From a checkpoint of a small transformer trained on Wikipedia: 15 layers, width 320.
MLP neurons of a small language model. Each row is named by its layer, matrix (up: input weights) and neuron, and shows model dimensions 144-239. Each number is 128 + 32 x the weight over its row's rms, rounded and kept within 0 to 255. Numbers have three digits each.
After each neuron's rows, "fires on" lists the tokens most often at its 100 highest values on Wikipedia text that the model never trained on. A number after a token or word is its count.

L5.up596:123089127118102170126161107110135172092154125121125107116171155158144117159061149112109185091166147124163166122110164151135152097130145203125119134087158128061132089114169087119092159130168107133108105096160144124116105097185097124130143111114125114057141084082140132149086099183087205068
fires on: " at" 31, " with" 14, " " 10, ":" 9, " |" 6, " left" 5

L10.up1392:129137183096182097103126132087122071112162102176116139124175104132152149136165175084114136100117040100098093134220169147129097103154146167092147156108169145057147167157154179103143109129139143066093111025138147133091160163194205115101125116133100132114139161097049128175104133110138123119
fires on: " |" 29, "," 20, " •" 7, "0" 4

L5.up1028:127152139177137134084124191077082119142144132166115084164121135135144117138146126121131144116098151112115103122093160130167154089143148129143106098164102169088063143097126113127056147100163115131115126121160160143130071135231100141104100139175050195128137168103119123077178125155135135142
fires on: " |" 38, " won" 20, " win" 12, " |\n" 7, " served" 5

L8.up1105:094174157133126151073121110132147131104116084137064144154149146174134108094164139071119130176147077117138092134096096092114171144140163138110122119117089157096109172104155163152109144120172208129125041181144115149160146139145058147114212124100124183081105136156109122167165163155115092117
fires on: " as" 32, " was" 26, "," 7, " second" 6, "\n\n" 6, " the" 4

L10.up751:133122080133174175121069083157156131138096107131208165176113111154115077142179096148201133124113160043138081119127165088125096122106158122151186162135125128135132077099121144107129173072129212107105136094136145078113144138166118121118084082169102136138131178089100099209116207119160182085
fires on: " " 74, "." 11, " (" 11, "–" 4

L5.up674:122095175100154142115056197106162098142186212066161071083176151101106099149106133083133161102121170159124141131163156099132107112153129088139184126070051159106120105112128075132091093140104161177106138178170156139177101174154134112077169142161111114126149097139089095102113056078120105124
fires on: " and" 14, " to" 12, " with" 11, " of" 8, "v" 7

L10.up238:148112080185093112138073105132098113103131124180148199142147172125092161111147168103110059143109158157138057119119144158134163191141121110116104123073067075099150109144179138126134149154121167164060080132099126113116166168087144162192205121116126189100097094107094129180148182116144117116
fires on: "," 51, " and" 13, " or" 5, " as" 4, "K" 4

L10.up781:103132139146112136105112150110128156116124103081110120124131143113131133105130149183137188116088144129160070093215127074085108108115107137151132157062114092104142111104121126107096137149089184101144116181144161155151160095104129111093150114123174100109132079072104163171113108160139112067
fires on: " |" 31, " of" 24, " at" 8, "|" 7

L10.up1175:175143132098116145094108124139130116126071176103118151057132167131154072154151118149120168122140083158100128092087138116157058145178147098112176124083202177157152167158128094167135185084114155148151179069116130207186149160150182184111141145095134092176103089095090127135083164142142081118
fires on: "," 78, "2" 4

L2.up213:145123088139119126147076162107129099121138071143196138152142179123111063128131072099058139105219148161112092148082112175167123126084116117132115103102147126100157104136130160124137181126054152153129159109188138086090082169117116116113141145131108082094126122109131144087130100120108074149
fires on: "0" 28, "3" 14, "5" 13, "1" 12, "2" 9, "7" 8

L5.up456:155147179176070140150080099150146099142074174165115187093104135179081075104128112104121139143102174175183138111102121140175171161176126101109099101107154124076101111124195150106088123119118140102144120165126212145091094136127138119130097139109176075151248053106058183139090141081126184137
fires on: "5" 43, "4" 15, " " 8, " |" 4

L10.up1080:096107130174170184152123118070078162190100116127101150120121109157127104077148097122187122198166123176075119178168108096123136174143149122144100118117066121139154137106105061135128088078113181131137119188118119185097159121084090127088140107155111115148153109145072089159124108171188152080
fires on: " " 37, " (" 11, " LAT" 5, "1" 4

L8.up1163:106090102148173172161124193094159082134127123137090230085137133180160145143101130069043163150127134140144047154127123152140184094106110200133127105150178130082090127126086132098093150155069101161135147096192128119131049175126154194086082130090101096067104160119167151131129116144158090170
fires on: " |" 35, "0" 18, "5" 6, "2" 6, "," 5, "7" 4

L8.up129:079108124175101093087099163089137122133071199132060125075164157135064171087132127064128116097111155160109179131165158129132117099122065118146148148124163176160152173178090106119131170107115144090172116117123057192179122116178162140072142138050156068120118142097150150097106115084133091124
fires on: "," 28, ";" 13, " in" 9

L2.up503:135177086125154144141138096120121104146124120120131154092181129172161117110156086138119164137117147155085093099128116083126110084191107131111116128154061133136107139126135168124109116093153125129115159094177110151116128138109166106120117131173166080117067129127177102103160176089106143118
fires on: " /" 36, " |" 20, " =" 7, "0" 5, " December" 4

L5.up1369:118119155091116183121117168157088086137069147124141096174132206163105090177148101180154159119110140130095176135173107129144163130120152096113146058125094147142104129136139109164113120105105135060120092155132112121138132115105107126116104210137145075090130135149080107106115103136104098133
fires on: "==" 53, " |" 10, ";" 8, ":" 7, "-" 6, "===" 5

L2.up1037:136091084099083076096093134184119173132104105094146099106165088153093124135193097165152101131106158182109152121096118091064217090110109160170091121189147093130107156104111155170138141070155143133123136143159207149161148147167092157144128104150137122086104125057119130108097134179157134130
fires on: "," 57, ";" 8, "itions" 4, ")," 4

L10.up1389:160117114112123122100118100188067111094136115147140145092129171097157100121127084138105142177109183112119106138169156140104169113144100099084120111122138135100134067086164132103071194098141103132141153081114102111126124158143196145132134086109118147156074171139111120190105149115150101114
fires on: "," 22, " known" 10, " or" 9, " at" 6, " finished" 6, " elected" 5

L10.up198:114173186123163181096060137195136139142117149150143125084168143146097142129169127102157087106161094096126153089210136090197093088095130166087114145139130112098122097095122109081152168119152111122078184065071066163144082126100158120168090084169128081091171175118075053167128143142088129096
fires on: "2" 82, " in" 4

L10.up79:105105180138131158103137066081126189127174166131108172132148120103142119116149142097153071140110124140145157170105164165115111094117163137109165112086121073096107115108157137146090107180199163116100149117155110103127135093101128115125153071098090142093120127126104154132103106083155080111
fires on: " l" 25, " d" 14, "all" 8, " Br" 7, "l" 6

L2.up48:167122170079128139090109169154133163129169138118165182140172142144084150070108149123107157149068103154116144144130121147158172155171127128096158191073095142163124144148077107136146114116105104138168105142144134133113139164108116088154139100184176141147126139121180130100114097166130106109
fires on: "3" 24, "4" 23, "2" 11, "6" 8, " of" 6

L10.up296:140105121115140088177054146086059110091167161080165089139144121149132094119111112162108121139078165057127129077119110126146078122200102129110073137065092157141133126136120146152174142100107203116159168178090156152127114069100131182072136095117084110094127080152094140118093172111110148102
fires on: " |" 33, " for" 18, " to" 13, "-" 7, " named" 4, " of" 4

L10.up112:130118166128104125111165175140103107163087178125115114120092140100105137097128147122156155136144128106081130073143109169169085085130109083142148127088085141116166108130111136108139157141150150075146050114164065133099062061141068180129173130068171146158122138059127153076132131093119165096
fires on: " of" 42, " in" 13, " =\n\n" 12, ":" 5, "," 5, " a" 4

L8.up816:183095142143125152162117114099128062134101132142113162146158134177144092147138149145111144129094152177113178130123134140149143147123124112120154189052074101127104117095133140145070150134050107148127112142052086104114105114141147122160103183215112119130118076082069112169167161176141155123
fires on: "," 29, " the" 15, " (" 12, "'s" 10, " in" 6, " and" 6

L8.up306:117088085145138174091186129071085130131116118151145096108121164151128119088118187147122154141180161130167114141154173166133186102136098145109116126135113133094148127121090143125126114113174127148152130149128084166087077136123123115099113081198078150102146177123199174119094124079186104148
fires on: " |\n" 50, " t" 5, " details" 4

L10.up684:167164094174120114122150094165116114165092094149076079109193128155111098124085121084093116120099137112138167146118166151182162152152091138118140100129047115174089072091181091129120200105137118112166112121146179127148169166124118125119130102077158101131088121117166128110112153166126093107
fires on: "." 24, " US" 10, " MS" 8, "-" 7, " " 7, " record" 6

L8.up459:119155083102114166105105162105111116179197131130172192124111174164167074095113153154106130141142097150172116100067150083155107113088109096152136108126075128089123096134121155169146141123132112095124095112146132076174145179138153141128118167131112134183111144122137148148088131156171123073
fires on: "0" 34, "j" 11, "3" 7, "2" 6, "1" 6, "," 4

L2.up104:082096090127136162093134111093120101090126150152075108141160128134163155138119093074160092123162141135185161131158211169075100121146138168121130108158132150125146197137120161132136103132145146130070132106099080133158102150148062126172163118183168162109115101076089137092088114121183099131
fires on: " |" 31, "2" 16, " " 12, "-" 9, ":" 8, "p" 7

L2.up851:116076073164199171125104156096140155085115145144116141178132144127143091133063131156133117115117088067163119165137142147162164138120117141165191095110124144096089141130084146133111091045131092119125133149042126129184155137100117145100106097150123143133106126150131127076057128112152194128
fires on: "." 75, "–" 5, " " 5

L8.up412:136091131179122076147050159147174150147115124131102138116129130141142126167153179055207128110104155140158135084112132107164135153102131151125143173086096097152128149065097137150114161087122164154143130151111153092093202129089141149166140091133124144092152130160107080137171161138183154112
fires on: "," 36, "ra" 9, "gl" 5, "o" 5, " as" 4, "a" 4

L8.up1028:135167104151140165093155116154169128143142148120099130056122151168114115089159048155208159091159106100108108099074111103147060121079085137143093094062115102105101139090088136178130099183129141052098129162123135076114121133096113114125136138147126193097142169101140111125178101129148114125
fires on: " of" 32, " in" 12, " inter" 4, "-c" 4

L2.up764:175148127112120154121108180082116156149129121137185135116125141135122092046062094142123080134127168146145148151134103174124116065130112140114092177155105174133121079183104118106209117090098135136105145123182184142120152175145109142122141157187170177163120142123150174084128183038128140150
fires on: "4" 20, "6" 10, "z" 10, "3" 7, "in" 7, "out" 5

L5.up132:158091144146166086111066170153124087168157133153081139128162120154137165136126175020145106097109131191157100128160110116140122120152112156151153142146158141102110102124131162159135129158104152133099083079128147083068172198068081163055106108111123100152117127161146125169121109133097167104
fires on: " |" 54, "0" 5, " /" 4, " was" 4, "." 4

L8.up1207:092105122130100226159179130115173133138111080104065121091159123131087138077127122104164101134169123162140078144089199142164137115181120108147144137107140149093157096120109114121099119143097090083093144160103177149086132140126133133143140118125135083238097107117089088158101166144140106138
fires on: "1" 24, " a" 15, " of" 14, " " 6

L10.up1114:154168112148131082111135102159151105102155175156190104107119164137172167118137058085159113125116116186139185131151156082093169169122095106109161088139142105097066070134093154078099149140113192203102151202103144134188158120114142223108071140127071145135174179125103075138150144178148143133
fires on: " is" 23, " and" 14, " as" 11, " are" 8, " " 6, "," 5

L2.up482:126112161180115070179092148092105163091115196186143160100119119132125128134090128092128144087162160126164075143119195102149150127147130121081113140078072165077152176139051148175140114134181117115124118063077148104139115127125160113132139128126046146181130139148166169143110149103089119145
fires on: " up" 22, " set" 14, " open" 12, " back" 7, " opened" 6

L5.up1376:097134131148197155095089130147108151144194154069109082114071156104112124136166179101140055177140155156151102128155113143171186072221184152134108151095149150091133100099108177111112181098157135058117142091129113144128169140111148142122062139133100110133091096062161118142149142164121126112
fires on: "," 42, ")," 20, "." 8

L10.up1151:156160171108117126096141081076117136159159133128134128150130097134140146143144160108108083090161092195150146130104125085119143131153127137151059152131137151106192140082078092103130130106096094142138117104124090120146149138152148186142110130184094162208145109069139145110142120133127159077
fires on: " " 47, "," 11, " and" 8, "2" 4

L8.up539:176096119139074124086148140173095145111151126133133053165131094170115139116126123103156110095128148145087127097147096072137101178141096127093124188145098179113172072145147128101147161163114194103172075102121092130164131097098140118110149082136162172167203171144116135100167103140140159075
fires on: " have" 23, " has" 14, " had" 11, " as" 8, " the" 6

L10.up714:139134153133094140126124167110155101146094112154140080143137121165191094118120125160110078093121175087142158091182168134102142157156077159103166111149092152111139160160109123098037115076118108141158133200144125047108112128143131100129092098091121161107164171130090125124093195114161117152
fires on: " " 52, "0" 20, "9" 18, "8" 4

L2.up633:140185142138144112097153148142085113107101163128116102137096160130101072085141150124120135176191136135128180142124131115139119115164126090143162182088116145163204081135122076155041125166181147142092127121116076192115110180167128132112139148107170131151230189174142093098133092073128129118
fires on: "^{" 18, " /" 14, " However" 7, " much" 6, " very" 5

L2.up1214:165082131123189189137051113166147108131152177125115126118173111149091109164101135161096097144124159137098149108184146099098111150169159161099131168122120135165094125119133118114171103132128087133097078156154162166098153165124071135125123153101139079077104118108033141102101118122120102141
fires on: " for" 21, "\n\n" 13, " between" 9, " of" 9, " with" 5

L8.up30:108058129122071116129126074146145175089133153115148105104105132126103089143164135082147078110153171149106147122133124087120181158126117174111104147151145120147121188129121179088107128094108143122067106118114070145105149113123109157094128116163225126144146106114096080120107122159159185155
fires on: "2" 28, ")" 27, " " 24, ";" 5

L8.up1357:146170158116149095125096136121095162122116083142058142103115094138118122152141130174137133123133148132121100099147130105174158148182142121051126113096176136151119168065119145132104087167157130180135121148146044118118145116132150124155154122138083095131185166154110106066078095171094183147
fires on: "2" 28, "." 23, "3" 8, "4" 7, "1" 6, " " 6

L8.up1431:091097174098129116115147108127136124147123060077063075116138133122132168123156139134130160067102125200182160201155179164088121116137170118081157152153111161104119075123088093143098108131175140093153121135095087137126066166139128143107103174107111072071119118117132151114151126130145119091
fires on: " that" 25, "0" 18, " –" 15, " which" 12, ":" 5, "," 5

L5.up141:136075135131142125168049118152189163170119068117116143116194085116110107099109158126116144111085083117168140189203125082189113169130158129087186133147166161163141098134081113107122053174174175187171210172147114119121115139127144143099170093132102100107102107130113145073169104126178103159
fires on: "6" 17, "4" 11, "9" 9, "3" 7, "1" 7, "7" 7

L10.up1:125122137148127094137106115166113116134117161068157102121169142115141104142077103164148156124131222126114114148142120120148121088151173130140131159164166178150101137126104137127165047111138139099108096099158149174155066196099139088100135163135132190137129156115089141139140132097120144063
fires on: "1" 19, "2" 18, "4" 15, ":" 11, "5" 10, "6" 6

L5.up1506:116152147168151138145122143095074117117151067167133144094132091104122076052160174098052102116156143130156075139167106147128200195126113144120144125109136119041077097147139153140159103133060104132136168118073111063143053184102114138171116106141154130189074154137148152148124150150125154145
fires on: " " 25, "." 12, " |" 11, ":" 10, "0" 9, " or" 7

L8.up492:174124140123146130120094102158138105136109156134146093134145132168087126132085164094140110195142196148142124113101144109147177141127151140066109095053086077138124159106082099133072113158144172231113140202141143153159127087078153134124134153117128118126145121123116100063155187122143091114
fires on: " and" 31, "," 25, " time" 4, "es" 4

L2.up895:101134121151106141128184149082080137068139133133108062109175177135138140092107100137084183174137142123155140126086112132088110117096138082156142105156107130119093107159116120147143120170138145143073184120094111175111173122159116087195168089160126151063134132155129129123142094140154149146
fires on: "9" 42, "7" 21, "8" 15, "6" 9, "5" 7, "4" 4

L2.up766:126057113149102105119167112129104132156174087140117138152107187119117153187135095118170127133115105149109134131141106087080118120181131175148120084145062107157148161104092107084198156190129164113153120170108152171191125091133153175140157094122086169071116154131169107184106139186138109130
fires on: " |" 37, "on" 17, "ir" 7, "or" 6, " of" 6, "it" 5

L2.up1072:175123110093152129154118116150145101127082106144130077131154136145069162166140068165157179098084129140125147096129107105104116099150105074111149093185091098173105158197169125110141129113159132141108066105141092151175103140107190154163071135115092159091098135109140170127144128125156154186
fires on: " |" 60, "oy" 9, "." 6, " List" 4

L10.up1566:160155189141097188164149091174118099117095100191109093144221079176157133108160078092144122084138081110081205115123153148105119132145122137104162111167065044147138083037108101207101105117184109116099159115124135201157119074113116108140103147107170109200100161126133086121110087157115105112
fires on: ";" 48, " |" 15, "-" 8, " MS" 8

L10.up86:168151055098114084113152116130215124100120161180166196143140177077104131075196118163117136152177102120118127104101169130105123120168176071104094161069168123150154128067103046126145212162159161141190121095099105150144112150129122088078136079109135176113153152115198126105168095147101131150
fires on: " |" 50, " –" 10, " Admiral" 9, "-" 8, ":" 6

L2.up528:124113164189175137116066133090140158223117103095070129137166163077121119117084139148098142094138128186181139112116119170169103154139085110110179101160115101131181111108166154149122171164098129117173169067164182131100117123165119221129140110101160127120116121140083089086162164083117091145
fires on: "4" 32, "7" 11, "8" 9, "3" 8, "os" 7

L10.up511:106136114094138126119099171176197173113155080144156088074127124093092154109123114150095146167157107118119140140218176105109127151104083152166135040141121108110155112199109143139099195095127123107110190105146081187164114072166139134137081100121149076094130104163199081073102120096131147145
fires on: " |" 23, ":" 20, " →" 4, " at" 4

L2.up639:095130124174103108122145159125168114088131084095149085115161184128089174120107131194054093102192098102120133113136192131128099159119145151085126125124129169091078112098089139174153158118138121128185147075112112140132107136072117100116110096169159076130140157134152063132066116109077144147
fires on: ":" 23, "'," 16, " in" 8, " reported" 5

L10.up919:166135134132113132108169217154155159096151114125134072196155150151110143091106170245097140103131206059142141118120131152062142153090103088095145112077150158127157111120083092115106123136128145070052117126161191111124158110133181126142118134123173148112155149102133181133088176157172102100
fires on: "6" 18, "4" 11, "0" 10, "7" 9, "8" 8, "5" 7

L5.up1219:166107088117119121096180156131118160161179195118123130085133124110155069107096139162180125097124122135160108083180158138131098079155146142160120090070122086092124092094139112126093123154144121122104160179140147122132148163077120124110139145160187169163091136084148122147106163106110174076
fires on: " of" 24, "," 19, ":" 8, " in" 8, " from" 6, "1" 6

L8.up945:165094108123144108187187174074114044137116103131161099092168135141105153092102118139182101162108138101135148081099122119131134166114187101132124190160146151058090163180141125130156110110106126118084125072194102191102130154121176096148153073118122120117145081150125106071181048090167129108
fires on: "5" 20, "0" 14, "8" 11, " |" 11, "9" 9, "6" 8

L8.up221:107130075065119171131120111131100116149100160170105124144171133118143097154200103098163181086176181123116147139112124153146149151155138110141126063137179164130160146112116160115120126123168125096098083186163082158097156153127081166168124114192170103151132100124084104124136124148127127124
fires on: ";" 37, "," 17, ")" 16

L8.up639:145156076101171190145122132105069059131029142089163112122173112081181152110135105133110119133143083111164162173083119133130146091203102152137124138090060116168114089126077129110138172090225101101141098152058121131112082132143154098129131098147147193197156118156061110139135122136148135223
fires on: " " 32, " from" 18, " on" 6, " the" 6

L8.up1096:148182137148125115126126083147176158115092185167122186172147233138157065203133113149150124158144111070138111169152143094142127116123128162118082176129134165143135114089147092079085108168153082104159147067071119189079084158152074075142093127153138123051079146105034176136138120075133165123
fires on: "1" 23, "2" 20, "9" 14, "8" 9, "0" 8, "," 5

L10.up878:159099158131115108171128145167108150105136156148071082125135174093081117108161162194200105150104147134094141110161104077115086102145181117164165100155104135104146149134111154122134114142137141114134100109180117109126139150159120122154178161072059142083112148101107174134100134158134079142
fires on: "," 65, " As" 10, "." 9

L2.up697:145097057106067082117118168101131169131113100159132136111172145147128135154136154110149158183157107105127153117141112149071189121161132089159135144151156079116129117137110157105160123123167078193140099092103142166150075085148157230153099128109134099081105129116140092182110094153126128102
fires on: " |" 27, ")" 19, ")," 11, "\n" 10, ";" 6, ")\n" 5

L5.up26:109101125085044147123153171168056095139195152110117132132143120168060086173136158103123114160141141156120137053144185129117134105161173141139133134070108067106093104114095139100128138098119169046145113120152088116127130125131128135085029137111157118175116116123098211142111174107124161110
fires on: "," 71, " North" 9, " of" 6, "ros" 4

L5.up1364:158153126129130183116108123145099117110103072180133102140108184155158090096109137126046156129139124091161109152101170155093140148106123134113181104139115121121078145137169134142137114081106117106164146100035106103079172116110164140124094090121147101171135179091167176114217180046145085093
fires on: " |" 65, " /" 8, " at" 8, " " 4

L10.up272:142189076097092139125131109151128138159127135123129089131127178178165123106187093197110135120160112118083165165128112081114173076119128143169158073108105083124163126173126072062125083089121145158165102109110127148107134127106135172152099154178145161084093097140145127107071208124105117168
fires on: " |" 46, " N" 8

L10.up1533:188125099105203103107170142133112064082134134123120085092144124134151139150118147141139109162130125103107087151156133103152120141140095094172107120108142146105112149075102098100186128070164164105098145109099136127168105133107047120106152103131173135118131113154156133133105073077147131170
fires on: " \"" 19, " to" 14, "." 14, " " 12, "–" 8, " would" 7

L8.up869:149128121083177137163167100111131114103076137145137121106191099169165066154158112154131103130139091156098146129083144088183097062137095132065145132133123060136148142120125028133103164081160092150101095154129190234096126135164124148108202188145145176116089109164070106105083094127138136120
fires on: " the" 32, " |" 21, " between" 6, "|" 6, " their" 5, " " 5

L2.up410:127109106107070124193138134129117129065163116146184049151129141099149119096151194097121132120177163133149121117184178129110092136127135198116112095107142105111088146143096158165136148116236070123074083071159070166122125118149187087200107137139174091103155122125116162121128071158053116102
fires on: "," 27, ";" 26, " of" 24, " at" 8, ":" 4, " •" 4

L10.up1382:134141095122088141155116153124097180105114140171084082125123088094116134140135123164127115110147108100151138121172172091092107089087156122110089132138124141184130088134135141161101141131138154083134060075067192148094142126153172131157129150069096136115074086120082129174088157168152137123
fires on: "," 44, "." 16, " T" 15, ";" 8, "2" 5

L2.up309:119144177132127085163136111137177148146082216126209132120130102172123061146175142115128162131116160110149136159131143131143166087168116085145107130124129135149083126131046105119085124158101166162126107165129134133074140068154134116162134144071143113083130154162086137115150089081142097147
fires on: "5" 24, " •" 8, "ind" 8, "4" 7, " cons" 7, " were" 5

L10.up548:171219205100119125191133145152167118122115071139107099139155123134098135125139157125120103094144184150160079155118105142131093057182133125153111098136138080095154162144130149137125103196146106121101130102142133095140138118126161092117123098125108071138105175148131136185149115105099127086
fires on: "1" 19, "," 17, " |" 16, "9" 8, ";" 8

L10.up1520:110121119150124105117113091160144124112089151149152142150083154149100177102097153104149193147079133155153124092115153167114118103152140160128126098178057130149117164112092122094178113183095138161113121142183104093098111167153065094152134130098136112102137163185106123080105083109125064162
fires on: "th" 18, "0" 17, "2" 9, "-" 9, "," 8, " a" 7

L5.up1082:177142103192152139116089166087132190151150103109195150148160157194065091162123141137149138097133119157130121100138159092159192105152121180101161112122146138137097168100124126187097136131097097136143177069185168076133128169151140117126141115075046131118068147108178185187126077122184108112
fires on: "5" 17, "%" 11, "3" 10, "4" 9, "7" 9, "0" 8

L8.up197:108108135097125129118091106092096170121114116129118180171122116126122119111170137134149122095144124174092134129165123078199176070172097168119118118086139120158133141122125127062114111167133129112130155142101089149072142167110191113133085098155114156142177086100071109128104169144160185127
fires on: "1" 27, "2" 12, "," 11, "3" 6, " (" 5, "m" 4

L10.up99:077156078140144133120107127135107146126144097110095138132160186089112082134140192184166147165135139223149202105103057161161138109165080145145116055128104138119099139125098116131131171090143148106112119142142107165138156142162035164121174087114075148086180123058070164123118151156116141154
fires on: "," 79, ")," 9

L2.up721:145134094162130101123048148107116077142070120105141109146081184212156082104069104102092126127099179123094099078132199197097097133145121128200172110129104103148107102121153086102117112156085155126148188098190185124088101138091115123122128204119096133149127136123148143150141158199143099157
fires on: "0" 27, "2" 22, "k" 15, "in" 12, "8" 5

L8.up1380:175115135084112142083120061184116135103109090163155156171123095093173133125121050145148041109096103094145115109119131127070161195146187129192161148128158073153150130124113146097124139093167157106151153095165174213078166113152165124096110106096123168221076152131133151089132132152125134128
fires on: " |" 20, "0" 18, ";" 9, "3" 7, ")" 6

L2.up1088:159124069073157088083151157134138093103188134097134101113140211079120138144094166085092116149132063103156151099197141121107158139108137074123160113095127124115141156150138060143098115101165167153088123110091129081105120087124178170140170104154111153115086140141151136174086098172151103149
fires on: "-" 55, " place" 10, " medal" 9, " " 6

L8.up1218:150184113145173119136114130097115104092054140121119125113080181146169095079118124121128093145123097230118176089186134139141073210169110118159140077121127127127181165150085140072114126150077146118097136097130131156123149114109112144147051121145130171096194089083048122154147144163087174142
fires on: "1" 25, "0" 18, "9" 11, "2" 10, "8" 10

L5.up271:125174131132146160113104145140059174100078111127098135148102104052121098117156087115132134150110176108128105153142118135129169108135140088122169141090163076147100173146112123191138084102154112105171126152123151104108119123114163155106136136049099143116050130101084167176163160175138133147
fires on: ".\n\n" 25, " he" 19, " who" 8, " as" 7, "," 5, ";" 5

L10.up681:072135160074133156146149144101148152151166119077118146097098170151112158152125148135146153126107196107139096156240108088117132120151116135143088054135098105101138156140127128158110149155106138140113145150124127137101129080115098153158134115175081142089103110095124090148087152150174140113
fires on: " |" 44, " at" 10, ":" 6, "B" 4, " of" 4

L5.up838:156114159118152084112115100132127114100049131129081129106134148182089168061132134106117146156074178160091178132168162116114139155160094165134114080130122154129158138175117097172081117115176144085116191125060167145116090171103105119090131170096154087179074139140169132083161099108095131137
fires on: "1" 28, "-" 18, "2" 13, "\n\n" 11, "7" 6, " =\n\n" 6

L8.up1187:122143117124110129113093157145094148116132115156068167093081139104090053149202123130114141137138089153127148110171096101185111144099118136097130136113068097136083111094134133097096155135138123119137096172055153160139180149105131132189116112107101125096112099089088119155108142161074108118
fires on: "," 33, " (" 27, "-" 19, ";" 14

L10.up1308:149156175188117102109139185123242178174087109165147095152180141165122075134130164118098135099102145182152076103122124090068114173207117112110157101173108071184133158111101088140113091112112079157124063201138080125129153114114133049068110121147126098161145138154174082131097136176172138120
fires on: "," 22, " and" 17, " in" 8, " |" 8, "-" 6, " &" 5

L2.up1245:178127105129139113081168138143147048055143136062115131149127139111150136119156101163164147154140097149140121160113170135148158196110139088117130059069141105199186106156136112183087166143170093092136163133130097139098074116143046155099129150136132135139102148161179139074135115190152108154
fires on: " /" 29, "-" 17, "ers" 5

L8.up1298:124114136150149139110117118094103129149158153132107096155101177090166127137149179101114087150101198116099134137123131116137150155100138133119172129134206128152093099180128195087127124097123070119149145111160172131136157121170134146168103204141103102140096082113101118123119176124178163157
fires on: " of" 14, " de" 13, " round" 12, " season" 11, "st" 4, "." 4

L2.up441:136137163150120154192088099191139090097177181140156067146102133159103147140075104151155158103093166116134101103111092144114129115107093122145157141138060170148119114090146116163136127178107185160132123221171109157181160089110090115083142141108073127125109142072089125104151142142161134161
fires on: " of" 47, "8" 10, "." 5

L5.up578:107117077109151117093164105117151087146088115063138093144155137154154151090105126136131119120127146181133125179157163150123086143129115149087109173126043092174129074123081074102173175136088138125061121097050088168086084109128167116094190134145149111123144152133084110130122101070132127099
fires on: "–" 40, " |" 17, " " 14, " that" 7, ":" 5

L2.up179:134126102143114138083138100135090128178084165095134133112138174137165047119143105083135122121105131161164126164046126209103115123168164140114117125170084076115094171068076169156110176145137113160125089183141100096093150181103145088136146215078136177140200154157130124052074123074110114103
fires on: "0" 27, "5" 22, "2" 11, "4" 8, "6" 8, "1" 7

L5.up1336:105087123127148123141122077156139143127121138156074147146100180124062085079162189132113144106107161169114113151147101076097149073106150069080174126115133168141107163129159119101141083124103094126079115144118118123161166132125166164115146070166156122104149127091047102110147113197166138129
fires on: " " 31, " |" 23, "2" 13, "0" 12, ";" 10

L8.up1144:111069152168077130147175142127112161122165143096141107164179131144103064137119126125130151139086126086095132123091127177123133119128193096170121109179149192129088186135098128121099157113149139128088118101056079153085168112172093102135097150121108168042118113173094094106049082140176081146
fires on: "4" 14, "6" 13, " a" 12, "5" 8, "7" 6, "a" 6

L8.up1147:103165140131142084252121151123153089126092106117138138056120136077128132078122111053064134097139115171163108081109144199165093145146086166078135115084163102093113078099220139156120180108089133140153143130119160109106064147167089138126121065085097104122089126101100139136097140134136145204
fires on: " " 46, " born" 8, "," 8, "5" 7

L10.up134:171195102150156244109104202084104129139095153101168186137101116116137074090156124115124104128159170053131139153149144077140124124110140075113152109145169115121104178076114125118124118119120116150127126086098148143170123158162071159073104117176094133162144145144090130119109072132117116044
fires on: " " 48, " K" 10, " de" 9, "–" 5

L5.up118:124166171110068123143096147103121114126128129180157100198151086190150074098105175122176085183165145096068115075119124164145125113175170102105162136112136184085083130133080100141137172118146148173110117127135153118132149121156124115138090120201134136143078143045154108116201139176186148156
fires on: " is" 23, " has" 15, " have" 12, " =" 11, " are" 6, " •" 5